{"num_hidden_layers": 9, "hidden_size": 192, "num_attention_heads": 6, "num_key_value_heads": 2, "head_dim": 32, "intermediate_size": 512, "vocab_size": 8192, "hidden_act": "swiglu", "norm": "rmsnorm", "norm_place": "pre", "norm_eps": 1e-06, "positions": "rope", "rope_theta": 1000000.0, "rope_fraction": 1.0, "qk_norm": false, "attn_scale": 0.177, "bias": "qkv", "tie_word_embeddings": true, "parallel_block": false, "init": "normal", "init_std_qkv": 0.0223, "init_std_o": 0.00527, "init_std_up": 0.0223, "init_std_down": 0.00527, "optimizer": "adamw", "learning_rate": 0.00174, "beta1": 0.9, "beta2": 0.98, "weight_decay": 0.074, "lr_head": 0.00703, "max_grad_norm": 0.5, "warmup_steps": 465, "schedule": "wsd", "decay_fraction": 0.829, "decay_shape": "sqrt", "final_lr_fraction": 0.0, "batch_tokens": [16384, 32768, 65536], "max_seq_len": 256, "doc_mask": true, "train_tokens": 187400000, "max_steps": 5079, "dataset": "wikipedia_en"}
MLP neurons of a small language model. Each row is named by its layer, matrix (down: output weights) and neuron, and shows model dimensions 16-111. Each number is 128 + 32 x the weight over its row's rms, rounded and kept within 0 to 255. Numbers have three digits each. A neuron's up and down rows have the sign that makes its largest values positive.
After each neuron's rows, "fires before" lists the tokens most often just after its 100 highest values on Wikipedia text that the model never trained on.

L5.down450:122083169147140125098132133146085099119117088107115127113144134139159089114142110188097073194111094097135156149137101140063145122123117126148129134171227135070113146137097147127117158169055150078155137114183140108109123109155120144129064076118108181101142171082101088142110146114091096125
fires before: " States", " |", " Kingdom", "5", " Nations", " Arab"

L5.down14:066158095186202115123111100112147133159070110232111139160145155202102107187117133153116128136110163064109094140124121117137111165139176132164144130094096139133204167149069149082101164129216093044104144138155150104174169137130163049173128182123152112165149189141136134167116148143164093156
fires before: ",", ".", " by", " with", " and"

L5.down236:144103140147156115167147086117015148112148096081113143130088098129108107122096118121099055179108173112151172140155142135184133162158139140158102124116144132101129065101075094121124072066142181165129099136131090133099111119122152202119147058161153115094084127097066104089124079139137103109
fires before: "\n", "%", "id", " mi"

L5.down230:122197141107143184130127197167082096162150159108124151082091170137129107172160121089087091119198143153196122157098154117120128138166154139139161041166104098106166145107150109134147104070118148008178108142065137150156100150153190019170119124182096100163126131122117116107110118088156148131
fires before: " ", " the", "ce"

L4.down455:127139102152159139087107104136114156073147134167150140134108163144104153125139112073178088129156148085136122145134146140108124142117170191123113093110052153144109167127122120144162111092122133131201113078136172080093110183163104207109162137060144149097125115166099134127157094102141096111
fires before: "\n", " |", ")", " /", " (", "0"

L5.down359:137115155126144084067138100203148162135125180092093103121157159137157164144106113119143155148167161144156178160152171086144152122153160139166107128120129078112137175142130088144123149130080151118136116180140086117119150154110159126116124075166142091081075168147177093200128144160069146131
fires before: " |", ".", " \""

L4.down9:119162141138129083167177136154161133156131141076105130142135188078105171132114148131137152143118110101087124159170116158109144094157136079168122119108132139154069119103121117204126073118177050000117148140132160147119119131129120207113104116099117089108097146159172118111134133106136118155
fires before: "0", " ", " as", " the"

L5.down421:146145096083125069111140112067085117109077172100147166120110133099092157164120154139122139153112159142121084198125165060119088132154192170105160128138097107112138118101128149149152095075167132170123087100098112087164111169130117109117154169147093120145150098197155142139127134149141080172
fires before: "0"

L4.down482:145147134175093150159152075076098068091146127101127103046149130106089090135117133122129129148111150108078101160071125158159092188142160157134129120092107131133110105027133087120106116083169089071154139165107150060117101072112103120124099107126116113151075070083137087128114146133161091112
fires before: " ", "n", " of", ":"

L4.down348:131132132112162151145144088139140182142190113111152133094108116144137123073107148101170120114114133067156093169114131147099126141094158080121132098108137094085148170125108196120099126142143068043137185181167145151093153162134165096105108135087162158130041131175156113120092123139132168092
fires before: " that", " in", " on", " to", " the", ":"

L4.down459:112135208136145113128091080143176139158136112139073106109116148127147095137154117210156110149106164108167167136116115132205122093123129141118120131135112160169141101169146144143144176086136122254161133106145096095110159085139102108163118101153121114166152192090138130117134190149090174133
fires before: "1", "2", "8"

L4.down114:121141083166085147123123159126171074177099102118161088155158136152135151074118078071083146076115113199155154128168100137163114126185106106138108122174126107163126135141169113089151193096139079095132152171095147102149185122112150239116077135125106125162165092156114126096086106110183094067
fires before: " to", ","

L4.down494:128110063114115180147091115126171100066127068145117073095165134144150141095100094110140178126138138114162156147129106112072075099107082170072121179102206073123129100128163184150166175171123107114130107103141080097119153138145096178168149082123143102167081094154132105126087104111138097155
fires before: "0", "3", "1", "2"

L4.down391:114094079139068089134115122111131126110087104109164144104139138130162078094129101117127117150115149095144040147106078129105076078110121099123165098093146135171185120121123142125138154133101072034141136155218144162159129105148159124145105127136119088133154132127137103067113126086153153109
fires before: " |", " (", " and", " or", "\n", " was"

L5.down392:106152134088195136107097183154119121119105177145135159109099076132089103126101121136138191196173120144096147120155119119139096171139138162149116086102172146164130182128055081075107123125141085109106157178156106129094150143144116098151162147162062112131093154125148155108123112139085156133
fires before: "\n"

L4.down498:167140134152125155081139147060241179241143139112059141159145155171096072128142116092152117135099140136148128120097144161127188113102145053124146122145104175119110192131091138114094118147091098118123142136118085187123107095138102077110118131116144142086130140104140136116144159102091105121
fires before: "1", "0", "2"

L4.down51:095171128060123087088117131109162181064161131158125143146141105109179146152118170168129147088145115144169151117070172118137176116108126116137111149224175146129106128122139079125158124174114138016120141137167071123116110112103090068164027069130117090142179105124131088121086084147113089154
fires before: " |", "0", " to", ".", "ard", " in"

L5.down490:159135101056135097080115089169139149142116125058120090066100083097133155127065110168093244101163108181159148136108117131078113155123171167153108075123112142112154136137158102145108085081213163108133145126140097147148112169110156028143062149107104151198123052116159097155076147151119098106
fires before: "-", "\n", " "

L4.down301:127092148119104169175134164086062118140117134102153148098099172149122156117065100141159118138177209083178189109205066127093110159128122176133135175076110136132140130140162098195084115167118128143081159155089079129175199186154147196147109140163118180110139127130136126132180080145090100133
fires before: ".", " to", " that"

L5.down297:088109134081158125097186111117152135157145143138142197099179149099132166146132096038149110109166098092130161177115104116088076139070096175102105131124096129129100153161103153123164088141114107057171113179186102168094098177128124111166103112173131151135097097168114205069116147124124112104
fires before: " that", " to", ",", " in"

L4.down111:168097170185107168118097063103141074108152101166147119133099107158159109114099096104109152151134165091127135109112126128148207138065143129138108180121088130153092097120104176135112177097126105117121150118113134111130103161158105100156113168126129137067121157129149211071118135125144128164
fires before: "%", ";", " |", " in", " (", "W"

L4.down37:142083143134120185196154134152149063168095106097153104105099092151143130116137153157136149149097157141105130137137160125094054115195137119177147154169136192134136097110139094166135086122133123107089148170107121151179100141137081234166132125193114098115101151100110168106065116106143138141
fires before: "or", " are", " were", "ster", "me", " |"

L5.down45:140102186155205173127087108155104129174106118177177134117146170103200138135111121165148093176133134113150124125064138173125190170099176132172124194140108105094121132122097123159181094069085151055115112109087202170124094088116095114074151144122153141163206144119174140151151114133189119123
fires before: "ich", "9", "0"

L4.down481:104117177059124148135174128103168120127153133182111154158085114147078132187164117112118074085104128121085134078129119099186123141145129120178178127117173141116127132128189132110165077099106161176161095180130087127119085161132134083159083138095081144148127095131197159092078085168105079183
fires before: "\n", "In", "The", "B"

L4.down500:160127107135114107098111158147135105066133093122114110111115102075128213113135102106123123114077107147176132124104094118062086128183092169154068160149109087117149059105125113085090169150190136151130127083114148118148132133125165114131083122089144079148162113085119140128114142109120176146
fires before: " |", "9", "0", "/"

L5.down133:154134178112104114112108105127070119108142206072108095086094112128142094130121153135088082096185105178116089103105153146079175188095065130159061143149129179113148130134083079111108146130131088182113157093111069068131126161122172131130190122113144161130198134125125097100142174155078188067
fires before: " |", "1", "2"

L4.down302:097116123115186133143106167110147118165137107133155086127133088137134137188085155122168111059091079083087130125120130151156108111134159141179143129084176191135125186081119197137119130140140085172120080134157184093129157124102068135132183158114110145173151071124127110163137095118160122117
fires before: " |", ";", "."

L5.down246:084145171127142189163122141130116061073166105128121136131082129148143161179102144155097090080178128113089125122102046098107120161136059134146089152173093147102141156092154197150086132100123121119131122163083174165147120101125113060152106115135136173158143123151161117109114138170188166140
fires before: "9", "8"